Weights of a small transformer language model: MLP 768 tanh GELU, learned positions.
MLP neurons of a small language model. Each row is named by its layer, matrix (up: input weights; down: output weights) and neuron, and shows model dimensions 192-255. Each number is 50 + 15 x the weight over its row's rms, rounded and kept within 0 to 99.
After each neuron's rows, "fires before" lists the tokens most often just after its 100 highest values on Wikipedia text that the model never trained on; "fires on" lists the tokens most often at its 100 highest values on Wikipedia text that the model never trained on.

L19.up115:71 84 32 65 56 47 77 81 59 49 27 49 56 41 51 70 39 95 75 57 67 57 57 34 46 74 25 27 66 64 38 46 37 34 57 39 44 40 50 42 60 45 59 47 56 53 45 54 62 59 48 36 57 54 48 62 40 43 56 36 54 48 52 47
L19.down115:38 77 30 59 18 54 54 58 46 34 26 46 61 38 71 30 61 42 32 43 38 59 51 43 51 36 71 52 55 66 48 63 46 52 62 76 42 47 67 25 79 54 54 41 56 45 56 52 44 34 16 40 61 50 68 78 24 61 70 53 62 17 76 46
fires before: "19", "1", "18", "199"
fires on: "the ", "in ", "n ", "ary ", ", ", ": "

L8.up750:46 23 60 71 68 63 33 61 39 52 24 45 55 43 86 55 44 53 46 40 38 46 51 42 55 65 34 47 45 73 38 63 39 42 37 46 62 37 65 31 62 64 56 56 60 56 44 68 68 65 58 60 43 79 21 38 56 41 52 36 68 43 38 59
L8.down750:44 49 58 49 46 86 44 47 69 47 52 54 17 81 63 33 45 86 38 43 42 36 33 45 73 45 37 51 37 63 44 48 38 58 62 49 66 29 64 30 47 57 64 56 85 51 60 65 36 39 56 64 51 80 20 28 42 36 38 38 61 38 66 56
fires before: "ac", "ay", "an", "at", "ay ", "ic"
fires on: "pl"

L19.up755:34 42 52 46 13 59 76 71 33 61 46 43 48 40 58 62 48 57 45 42 29 55 61 63 52 68 39 55 28 51 74 46 46 26 37 59 47 50 57 31 65 37 47 37 73 40 55 47 50 44 44 43 40 20 69 69 59 24 69 71 17 25 42 51
L19.down755:55 38 65 47 66 49 46 79 47 63 39 52 25 70 71 34 51 25 46 45 36 58 50 77 48 30 62 23 18 59 44 43 40 24 40 78 60 30 30 77 51 46 16 23 71 43 63 46 31 67 88 35 54 54 45 66 55 48 80 54 47 46 69 45
fires before: "f", "t", "ter ", "to ", "v"
fires on: "in", "con", "of", "af"

L22.up654:39 20 52 49 51 47 58 61 36 35 70 65 54 74 69 59 57 35 62 57 65 56 52 62 58 60 44 58 41 47 34 32 49 71 42 52 42 54 41 75 36 49 69 51 48 18 47 32 75 57 42 35 47 40 51 58 73 57 52 58 38 61 24 65
L22.down654:52 57 20 31 52 51 07 48 47 71 63 69 45 44 40 75 54 38 75 40 27 38 72 76 56 44 56 57 50 71 68 39 49 42 73 39 41 40 49 48 59 38 36 39 64 62 55 50 50 62 38 38 36 45 41 57 45 29 62 40 32 44 63 63
fires before: "e ", "ing ", "ub"
fires on: "os", "m", "k", "t", "ak", "an"

L8.up358:66 33 83 47 48 69 53 39 63 43 30 70 38 65 85 54 44 51 82 57 75 33 34 63 64 16 48 64 32 40 57 41 56 73 68 52 82 52 40 29 59 48 46 35 44 44 44 55 22 68 47 61 89 29 45 32 36 56 39 52 64 39 59 52
L8.down358:46 38 51 28 71 66 47 45 58 38 63 34 50 55 58 42 62 41 58 49 30 51 68 60 33 58 56 43 31 49 68 78 42 64 65 32 53 55 58 55 46 52 58 63 54 26 50 54 46 38 37 10 41 56 54 57 49 61 38 31 69 54 30 52
fires before: "ted ", "tion", "tion ", "t", "t ", "c"
fires on: "ec", "ic", "oun", "ig", "ap", "un"

L7.up92:29 29 43 42 27 55 64 47 47 21 69 34 64 48 57 47 33 53 43 47 27 50 41 32 59 43 50 56 50 22 47 61 55 53 59 32 43 37 31 60 59 69 41 41 55 73 38 46 39 37 74 42 41 43 60 52 55 46 52 69 66 57 63 45
L7.down92:61 56 30 54 30 36 38 48 45 50 75 59 58 51 77 20 47 40 61 54 43 66 45 49 48 44 27 33 46 49 46 41 39 51 44 70 42 45 30 65 32 86 65 49 51 55 39 84 37 32 75 58 51 30 54 38 44 32 28 50 42 57 55 71
fires before: " ", "\n\n", "ip", "D", "C"
fires on: "=", "- ", "\n\n", "sh", "is", "in"

L8.up614:28 56 49 72 22 69 46 16 56 47 35 44 55 60 36 60 44 28 62 43 70 57 58 68 23 49 70 70 54 49 46 37 45 40 38 38 54 27 75 23 35 50 43 51 47 61 35 58 49 44 47 60 53 48 55 17 79 42 66 38 75 55 43 39
L8.down614:53 60 54 44 49 61 64 58 37 53 63 37 47 39 73 59 52 47 41 61 40 40 55 31 51 47 73 37 30 64 46 63 45 57 36 37 51 31 45 37 52 45 31 60 43 36 55 50 33 63 66 41 58 52 41 67 65 62 75 64 63 24 34 54
fires before: "ers", "is", "er", "n"
fires on: "iv", "v", "ig", "ol"

L19.up483:64 49 61 49 56 39 57 54 46 44 31 46 37 41 57 40 41 55 40 58 26 54 67 45 58 70 50 25 49 50 55 41 34 25 57 42 60 51 36 79 34 43 94 68 44 48 27 33 40 17 69 22 49 75 62 50 63 30 27 62 56 40 54 51
L19.down483:45 46 47 64 39 46 53 61 57 59 52 41 52 64 53 54 39 58 59 60 31 58 57 48 71 67 37 85 30 31 58 43 71 50 48 70 76 68 38 51 74 58 32 81 51 54 28 46 56 52 83 48 17 40 47 68 35 14 34 73 46 59 40 68
fires before: "9", "6", "1", "5", "4", "2"
fires on: "2", ".", "4", "3", "5"

L8.up520:47 58 64 21 91 58 41 66 54 46 39 28 40 40 59 60 64 35 29 32 55 72 69 43 50 60 64 48 46 40 61 47 24 69 61 77 27 57 36 51 49 32 40 35 36 65 50 63 55 72 48 64 45 36 69 73 26 73 21 64 32 46 45 44
L8.down520:42 74 54 28 46 49 23 57 45 69 68 52 39 18 60 52 66 54 44 41 44 64 38 63 46 55 40 32 68 43 63 56 43 66 43 74 56 56 54 43 48 25 59 54 32 36 37 54 46 78 37 35 38 21 48 80 58 37 26 67 33 37 46 64
fires before: "us", "2", "1", "200", "202"
fires on: "ug", "ary ", "ember ", "y ", "t ", "ber "

L22.up673:45 57 15 41 63 38 44 55 68 17 65 47 73 61 35 58 60 47 81 75 92 42 39 35 75 38 31 79 62 32 52 77 49 63 30 38 62 67 60 65 69 58 61 49 47 55 40 55 40 34 61 49 68 34 44 44 40 57 34 59 52 57 39 24
L22.down673:32 58 62 59 55 64 70 18 36 75 81 73 62 49 49 37 65 66 51 42 55 46 45 77 50 30 40 67 48 34 57 57 36 52 64 48 43 33 56 10 49 77 75 37 38 49 49 37 30 57 56 45 50 72 77 47 41 33 66 45 53 42 58 44
fires before: "e ", "e", "es ", "tic", "es"
fires on: "it", "g", "ic", "par", "ot"

L19.up266:54 52 71 59 43 79 54 67 47 41 35 48 27 65 38 53 51 55 54 46 57 59 47 36 47 62 34 61 48 58 41 38 75 56 53 15 49 46 59 29 69 43 61 52 34 65 23 08 46 29 47 39 21 40 34 54 29 59 61 65 80 55 36 39
L19.down266:58 40 68 25 61 61 44 51 51 42 58 58 73 46 55 55 64 64 33 78 43 51 57 41 44 60 33 39 39 35 43 43 40 56 45 58 24 84 56 60 80 37 41 61 76 47 52 76 43 77 78 62 55 40 71 46 40 64 41 43 43 75 53 32
fires before: "or", "er", "7", "ec", "i"
fires on: "b", "1", "it", "i"

L19.up742:28 67 24 49 58 53 57 57 68 59 63 81 56 44 74 34 39 79 55 44 67 78 37 36 57 45 61 63 24 81 37 38 53 46 37 65 64 57 51 42 41 28 54 49 37 41 16 47 56 38 33 56 68 47 24 57 44 32 74 26 31 90 34 70
L19.down742:46 60 70 53 42 60 28 63 50 28 81 34 74 56 59 60 58 62 57 74 46 16 68 91 53 50 54 59 52 46 47 42 29 38 50 32 63 33 40 47 41 44 43 40 47 76 75 36 38 53 46 59 40 32 64 30 18 56 52 31 66 53 57 64
fires before: "e ", "k", "t", "ing "
fires on: "or", "t", "ak", "s", "ar"

L21.up546:38 49 40 38 35 46 64 42 80 50 31 67 55 85 47 54 66 20 48 65 44 75 44 34 36 53 75 42 54 77 39 50 38 63 51 66 40 65 57 67 64 43 58 50 73 53 43 52 63 38 66 22 63 34 57 50 43 58 38 27 44 31 80 38
L21.down546:61 42 20 55 44 43 51 52 40 80 12 07 28 69 17 63 33 69 48 58 35 54 50 39 48 75 61 43 49 75 61 16 31 48 44 49 47 57 55 24 67 31 68 48 62 48 60 62 39 48 75 32 55 71 61 37 41 41 49 38 47 55 63 52
fires before: "uc", "c", "ti", "ce "
fires on: "en", "d", "c", "ers"

L8.up395:70 67 64 81 47 46 27 55 70 75 56 40 49 44 27 48 50 37 24 68 50 53 41 59 37 60 67 56 81 31 38 56 60 71 53 35 44 45 28 46 37 44 28 52 58 01 60 34 59 59 61 52 38 30 69 12 66 57 47 48 58 46 63 37
L8.down395:64 43 19 62 48 66 70 54 11 80 50 39 37 31 49 24 75 58 29 55 46 70 27 55 58 68 60 70 50 20 55 54 50 50 44 14 52 49 47 71 58 53 81 63 50 41 40 49 18 69 59 66 46 32 39 64 37 43 27 46 73 51 49 63
fires before: "ic", "uc", "er", "g", "i", "ap"
fires on: "ed", "str", "ud"

L5.up703:75 41 48 53 79 58 43 66 52 65 68 17 71 29 46 61 53 38 44 67 51 61 48 27 35 32 60 54 35 23 45 56 59 53 71 84 58 61 50 59 25 54 45 58 52 50 56 60 73 23 41 50 63 63 79 68 18 57 52 41 64 53 46 62
L5.down703:49 32 46 35 32 65 56 57 35 32 51 49 60 58 31 29 66 73 60 46 81 43 53 29 53 59 35 32 43 47 34 56 55 16 46 53 57 64 27 39 59 51 71 21 37 45 59 29 48 51 56 49 59 84 25 25 61 43 51 60 72 20 59 61
fires before: "ou", "l", "le ", "b", "n", "ov"
fires on: "ab", "-", "d ", "i"

L17.up360:57 54 43 63 18 31 52 32 60 58 39 37 61 64 78 59 54 59 47 39 85 48 36 63 65 65 39 41 61 41 38 25 41 40 57 66 47 44 69 51 59 31 39 17 56 34 64 60 40 58 56 54 62 41 63 68 80 68 39 68 48 70 18 35
L17.down360:10 41 76 28 88 60 39 47 72 42 40 65 71 66 60 27 58 36 43 44 65 48 66 57 46 47 44 65 22 50 81 41 38 62 73 45 70 31 41 70 51 46 30 05 31 32 55 34 73 38 49 51 56 41 50 58 37 49 47 62 53 30 34 50
fires before: "e ", "l", "ot ", "is", " "
fires on: "ol", "il", "n", "es", "re", "iv"

L7.up261:51 42 31 45 50 58 74 52 62 49 53 54 33 35 48 22 43 58 73 44 60 48 29 31 38 56 56 52 53 42 51 56 77 48 37 53 50 83 70 58 60 31 61 47 64 81 42 33 68 56 22 68 68 50 34 46 38 60 22 61 42 49 52 42
L7.down261:54 30 26 45 74 47 35 74 49 62 59 76 50 59 43 48 42 61 26 47 73 43 60 76 91 51 43 29 32 52 29 67 43 56 42 54 46 57 82 54 42 43 67 73 53 63 32 73 33 89 10 30 54 33 39 61 18 63 54 80 48 42 66 68
fires before: " ", "s", "s ", "em", "e ", ", "
fires on: "em", "ear", "st", "p", "ord", "d "

L21.up689:65 27 57 66 49 07 68 54 60 40 37 45 34 33 77 55 78 67 63 49 41 21 69 65 58 66 61 48 27 63 42 30 64 44 43 43 53 32 25 47 35 46 54 72 68 39 68 51 18 48 57 65 02 62 52 29 38 43 74 44 59 67 37 69
L21.down689:59 71 31 56 32 43 54 36 33 55 45 56 19 41 37 62 34 48 50 59 42 53 34 56 72 84 54 71 40 60 33 61 75 41 40 50 47 52 43 40 64 39 51 74 46 55 64 42 61 52 63 65 20 52 67 41 86 00 27 62 66 31 39 73
fires before: "7", "1", "8", "4", "9", "0"
fires on: "3", "1", ".", "2", "4", "5"

L21.up750:74 51 46 52 39 56 46 51 56 34 48 47 23 42 52 30 43 31 50 59 46 47 57 17 56 60 60 64 50 53 41 43 48 62 67 21 82 54 62 72 36 38 45 36 36 69 57 32 22 55 64 30 39 55 43 62 58 29 61 56 62 56 48 58
L21.down750:73 74 46 41 66 26 41 31 37 59 48 35 38 47 74 15 73 70 51 41 54 55 43 59 34 61 61 50 31 38 47 49 69 43 66 74 41 27 23 33 66 55 83 51 59 53 55 44 75 46 48 37 29 48 42 80 69 35 41 53 61 43 49 75
fires before: "0", "7", "6", "4", "2", "1"
fires on: "8", "6", "0", "4", "3", ","

L15.up314:59 38 43 56 68 51 26 72 74 37 60 55 66 59 60 37 48 83 61 29 48 72 67 33 63 37 31 48 32 55 45 51 61 48 79 53 53 33 66 35 40 53 72 71 49 42 24 52 51 28 44 66 37 47 41 54 44 44 39 33 38 53 37 56
L15.down314:45 61 71 40 48 57 76 16 54 44 34 36 30 70 56 51 31 50 48 65 50 28 61 56 35 62 49 32 64 56 81 74 44 62 81 42 32 61 50 65 61 44 56 47 52 15 59 71 40 75 34 32 49 32 72 41 47 39 49 18 54 45 42 81
fires before: "c", "ve ", "b", "tion", "v", "tion "
fires on: "ati", "si", "ti"

L7.up466:28 38 26 39 43 67 51 35 72 64 38 48 50 48 62 57 42 56 45 43 59 64 62 45 41 69 44 20 72 61 24 73 37 55 76 53 68 74 55 57 42 47 29 38 41 57 59 41 61 71 49 51 32 78 53 63 52 38 62 35 54 43 49 46
L7.down466:51 33 58 69 69 35 44 36 23 50 52 64 56 27 35 37 44 63 51 60 52 69 53 41 49 71 44 58 35 76 66 55 44 36 67 23 43 70 48 39 49 70 53 51 61 58 19 47 34 35 72 48 62 42 42 31 63 55 57 63 40 59 61 50
fires before: "o ", " ", "ed ", "a ", "s ", "o"
fires on: "als", "u", "/", "is "

L7.up135:51 33 40 48 81 60 19 41 60 53 79 69 57 42 49 56 53 38 65 38 44 55 54 61 48 52 61 40 51 31 64 06 58 50 58 44 57 64 54 37 54 41 21 64 45 37 57 23 42 42 57 57 72 43 62 60 82 41 64 39 35 39 61 64
L7.down135:43 37 49 61 70 73 72 74 45 28 46 43 58 86 43 28 47 26 52 44 68 66 44 30 49 38 50 47 38 60 49 32 66 49 10 44 71 79 47 52 45 48 40 51 23 63 66 39 63 39 85 60 57 53 49 63 39 29 48 60 48 45 33 49
fires before: "p", "m", "e", "b", "par"
fires on: "com", "om", "at", "aw"

L8.up8:40 29 57 59 43 59 52 36 47 72 75 68 47 72 64 29 49 52 47 41 75 43 54 59 82 70 56 39 48 53 42 68 20 39 45 50 58 45 55 38 71 62 69 36 59 73 35 54 99 42 50 44 36 79 45 46 23 53 44 60 36 15 30 60
L8.down8:43 59 43 36 41 63 33 37 40 40 39 56 54 64 44 41 33 47 57 43 69 42 40 54 61 71 51 60 59 32 76 43 48 49 61 36 66 34 37 43 25 93 44 39 79 66 41 59 09 72 58 55 46 48 36 78 35 53 36 56 37 56 34 17
fires before: "o ", "o", "d"
fires on: "als", "7", "il", "t"

L15.up321:49 55 55 61 77 22 60 71 44 74 68 58 51 64 67 80 49 60 35 25 17 51 81 24 48 37 57 38 43 71 69 44 50 51 43 46 38 33 44 30 63 53 48 42 43 59 65 30 68 65 48 69 54 16 59 69 70 43 55 19 45 25 45 52
L15.down321:66 77 58 44 50 43 37 44 34 67 56 39 57 38 55 49 30 38 36 82 63 58 24 33 48 33 58 43 54 56 38 51 29 44 37 34 52 44 76 30 60 51 64 35 53 39 55 69 55 58 50 50 41 32 36 83 31 52 69 24 59 59 65 33
fires before: "19", "201", "199", "200", "202", "18"
fires on: "in ", ", ", "ary ", " ", "ember ", "e "

L4.up405:37 46 34 69 25 64 44 39 63 69 62 35 43 25 43 52 49 30 32 43 26 71 54 42 74 48 58 49 56 67 34 62 45 50 67 51 54 62 31 47 69 70 37 48 28 75 28 43 61 27 45 41 45 32 80 45 49 70 61 47 72 33 34 37
L4.down405:49 18 66 73 55 60 47 41 72 41 53 78 61 30 80 38 08 21 46 56 43 52 36 55 72 25 51 71 47 43 61 50 50 80 48 26 43 51 44 50 58 46 39 46 41 65 53 48 78 24 33 38 41 59 85 41 47 40 65 49 36 52 40 28
fires before: " "
fires on: "/", "(", "ity "

L8.up616:49 26 51 56 50 35 30 40 38 45 57 24 52 43 72 21 52 56 58 58 45 38 60 55 39 45 39 60 56 37 64 54 41 56 39 38 35 48 29 36 21 31 41 46 46 52 64 53 40 66 83 42 31 37 51 53 57 41 63 51 20 34 46 34
L8.down616:44 42 53 40 45 56 56 60 47 65 30 57 43 45 48 35 40 43 64 54 57 64 33 40 51 54 18 57 50 32 46 27 50 27 41 39 51 46 28 53 54 43 71 60 69 56 69 74 49 50 55 72 51 56 26 64 46 20 58 53 81 65 74 59
fires before: "s ", "f", "ic ", "ic"
fires on: "'", "f", "b", "bu", "ab", "ur"

L5.up223:75 20 50 69 47 82 48 38 75 31 48 33 47 80 57 40 77 42 26 47 55 31 52 56 61 38 80 41 35 61 27 57 61 40 70 52 19 46 58 35 67 62 22 61 44 55 51 31 52 52 48 27 43 71 34 69 41 65 75 72 87 44 48 56
L5.down223:51 47 42 63 89 65 78 47 58 43 42 65 29 21 59 48 67 46 45 66 51 52 45 34 58 28 35 60 78 65 67 87 43 72 73 40 48 20 55 47 43 55 62 47 72 79 50 41 47 54 49 64 61 62 41 62 29 85 73 63 53 40 36 50
fires before: "in", "n", "o ", "o", " ", "n "
fires on: "ig", "als", "est ", "v", "th ", "/"

L12.up35:50 45 74 59 42 50 53 81 40 45 26 55 56 36 42 54 30 81 77 55 31 40 37 51 44 33 38 58 57 81 47 24 34 59 24 53 53 49 64 57 46 34 41 74 69 36 48 53 28 80 11 77 65 68 54 41 59 66 46 59 31 64 82 66
L12.down35:57 50 62 43 17 65 28 65 51 69 55 67 52 52 73 61 61 38 71 49 28 35 32 49 64 12 39 47 50 63 24 52 55 66 62 37 79 36 56 61 52 56 74 64 60 67 68 52 35 27 64 39 25 77 52 88 44 28 61 37 56 56 39 70
fires before: "ay", "an", "ac", "at", "ay "
fires on: "pl", "pr", "of ", "==="

L8.up657:55 54 51 40 62 45 38 43 63 68 45 48 70 22 71 47 59 45 46 80 58 44 37 60 25 16 42 37 64 53 79 51 26 48 33 59 47 32 38 34 51 68 51 43 47 71 51 68 60 67 59 25 13 69 27 62 63 44 59 72 49 43 10 29
L8.down657:64 46 50 37 45 33 57 48 53 76 55 64 38 44 43 30 38 25 46 81 30 71 48 44 36 56 49 71 39 51 53 54 38 57 60 42 52 33 37 66 56 65 85 42 52 29 80 46 43 67 46 45 54 36 35 62 58 23 55 50 60 74 50 37
fires before: "ich ", "ere ", "en ", "il", "o "
fires on: "wh"

L15.up138:39 57 52 45 85 44 56 57 48 33 45 43 42 57 66 55 74 43 45 42 49 22 42 72 58 44 82 68 50 34 52 37 61 82 34 60 55 55 22 56 47 29 61 47 61 40 55 63 66 39 45 35 43 65 35 25 54 35 55 62 37 65 35 42
L15.down138:71 68 73 51 60 55 71 37 56 76 42 83 69 53 31 78 47 37 44 35 76 67 52 75 29 51 62 33 56 65 54 50 42 58 79 46 70 27 35 27 61 41 81 53 50 50 41 45 31 63 39 59 50 61 27 32 36 72 15 45 44 41 42 44
fires before: "e ", "h ", "l ", "es ", "l", "tic"
fires on: "l", "m", "s", "g", "r", "t"

L5.up687:49 43 46 44 62 42 30 49 79 44 55 53 50 55 25 32 36 38 46 41 64 41 64 35 49 49 34 16 62 60 59 53 37 51 24 54 73 46 50 31 32 41 61 70 18 52 38 49 61 30 58 59 27 45 43 82 74 62 63 50 54 44 52 41
L5.down687:86 23 62 46 43 42 64 64 47 50 79 88 47 59 39 56 35 58 62 37 38 80 45 62 43 61 62 46 68 51 76 64 37 39 47 50 47 49 29 56 49 45 45 64 54 60 71 80 55 45 50 41 36 08 58 61 54 36 22 72 48 25 35 42
fires before: "e ", " ", "o ", "ich ", "ing ", "s "
fires on: "av", "wh", "our", "it", "or", "as "

L7.up207:58 40 29 62 67 43 39 52 26 42 39 46 37 30 64 53 30 43 63 35 54 56 72 40 42 38 62 67 28 49 29 50 26 57 65 28 41 45 50 43 59 22 55 40 43 52 62 58 37 64 36 33 67 49 83 61 54 68 48 48 58 23 74 84
L7.down207:50 61 66 61 66 24 56 92 70 60 53 30 38 46 47 57 53 37 34 39 46 53 81 67 47 33 40 15 53 60 57 52 07 74 56 52 59 48 39 51 64 52 63 33 50 45 42 65 73 59 47 17 64 47 89 74 63 30 42 46 61 24 66 58
fires before: "201", "19", "200", "b", "202", " "
fires on: "ember ", "ary ", " ", "em", "ber ", "t "

L21.up140:44 36 44 47 42 68 72 26 35 61 62 16 71 58 39 30 61 63 25 71 61 58 62 26 55 51 34 51 34 66 43 33 85 64 24 54 47 45 62 29 51 78 44 45 65 56 66 41 71 33 62 70 44 64 54 65 57 41 65 86 55 44 21 00
L21.down140:49 68 56 55 39 45 83 55 59 55 55 65 44 50 54 74 46 28 56 37 55 71 42 70 65 61 27 39 67 31 53 72 69 59 39 61 47 50 66 52 32 37 50 47 58 60 51 72 63 40 70 33 40 47 54 57 17 31 58 44 52 50 22 59
fires before: "ed ", "ing ", "s ", "er ", "er"
fires on: "st", "ay", "it", "ist", "end"

L4.up500:41 59 49 68 37 53 62 31 65 74 42 46 36 57 54 40 40 45 42 36 54 58 50 61 61 39 52 38 62 29 22 65 65 54 53 61 33 70 23 40 56 53 69 36 49 23 53 35 67 37 44 60 47 81 58 30 41 27 66 47 65 69 55 47
L4.down500:56 94 66 51 62 68 30 21 44 64 42 66 62 81 48 33 87 41 45 53 46 61 28 44 55 54 55 32 62 44 29 39 16 65 58 28 93 75 42 64 52 83 78 45 62 48 53 47 61 50 42 18 71 47 41 63 72 46 44 28 52 70 41 56
fires before: "g", "uc", "s", "d ", "i", "ic"
fires on: "en", "ed", "ear", "?"

L21.up27:36 49 53 48 55 38 45 50 22 52 69 41 45 51 43 39 54 39 28 47 50 73 78 31 39 36 44 46 65 59 38 50 57 20 28 65 55 56 44 72 69 47 80 65 32 77 55 39 64 44 42 62 51 40 53 49 59 46 33 48 56 57 58 68
L21.down27:35 73 28 38 13 50 37 56 51 82 14 52 57 57 74 50 49 51 59 74 51 37 45 36 74 46 72 71 58 40 44 43 56 64 37 67 46 50 77 60 20 44 48 33 94 37 42 73 51 58 59 68 55 58 26 69 63 56 30 39 57 46 17 62
fires before: "en ", "ing ", ": ", "for", "ed"
fires on: "e", "be", "t", "ent", "s", "ur"

L17.up250:36 33 40 50 45 66 59 45 51 39 47 65 36 55 37 29 76 40 57 47 36 72 60 73 70 44 63 29 36 59 48 45 61 75 68 11 45 52 78 58 58 70 43 71 54 60 59 38 51 54 30 26 54 61 47 46 23 24 89 57 41 59 38 02
L17.down250:47 48 61 61 38 43 35 29 54 60 43 46 59 28 29 71 60 66 62 72 43 52 46 45 50 24 42 54 33 82 69 23 57 56 74 58 34 51 93 58 57 64 48 61 61 65 57 50 27 30 33 21 33 62 68 53 45 45 51 70 25 49 53 52
fires before: "in", "e", "h ", "r"
fires on: "ig", "F"

L11.up185:32 44 43 44 54 55 55 52 27 54 34 41 65 76 53 63 30 55 51 37 35 33 33 66 48 54 85 54 64 35 40 43 49 40 48 75 23 60 40 49 60 49 40 44 60 40 43 66 34 37 41 23 35 31 51 60 45 77 52 51 55 62 54 89
L11.down185:45 45 32 66 69 57 72 59 56 50 57 26 49 37 65 33 79 44 58 74 15 40 36 79 69 34 62 37 46 13 70 45 27 44 43 63 60 51 57 72 43 17 24 46 33 61 49 40 52 28 27 39 57 68 32 68 25 61 70 61 57 55 55 51
fires before: "f", "es", "g"
fires on: "of", "t", "le"

L15.up436:18 42 33 58 41 54 44 66 41 34 52 44 36 33 53 60 71 32 62 71 52 55 59 26 20 77 48 44 40 65 44 49 40 40 60 49 45 47 53 55 56 35 43 50 36 51 65 57 63 53 47 49 54 37 66 75 60 33 50 47 28 32 51 37
L15.down436:57 82 49 62 29 50 51 69 34 42 60 44 66 31 40 60 49 41 54 55 57 52 48 36 58 51 52 71 51 48 69 47 66 79 54 45 59 48 31 42 52 26 73 45 51 49 78 50 20 28 53 63 53 45 14 48 39 28 63 62 61 34 75 63
fires before: "l", "t", "or ", "c", "e"
fires on: "ol", "ep", "en", "i", "at"

L5.up253:27 03 32 62 63 53 49 35 50 48 50 48 24 58 51 59 35 35 62 26 51 48 50 47 34 75 61 28 55 50 27 40 48 52 58 07 61 76 52 58 58 74 52 27 43 46 57 56 60 48 42 76 35 69 32 63 28 61 77 48 64 30 47 35
L5.down253:57 48 54 11 49 35 51 69 39 42 41 53 70 55 53 40 59 59 50 49 37 54 54 35 51 20 57 46 39 58 73 57 48 63 17 58 76 55 69 35 34 58 40 73 69 60 25 51 35 32 64 57 21 26 68 34 60 50 56 45 30 69 58 39
fires before: " ", "o ", "et", "o", "ce "
fires on: "/", "als", "in", "i"

L15.up435:55 26 70 54 56 61 65 39 20 46 38 27 66 84 69 31 60 45 33 51 71 37 46 53 39 42 57 45 20 58 80 25 54 74 52 50 69 33 57 49 26 44 50 32 63 61 58 39 43 57 44 69 65 31 43 54 41 46 24 58 19 29 47 19
L15.down435:34 41 52 38 39 55 52 56 51 64 56 57 69 68 67 44 38 25 38 71 48 71 43 48 65 46 61 59 34 85 50 59 50 23 69 58 23 48 42 52 46 46 12 13 37 48 49 67 45 37 31 45 57 53 51 52 50 76 56 87 49 46 66 83
fires before: "ir ", "y ", "is", "e "
fires on: "the", "it ", "v", "iv"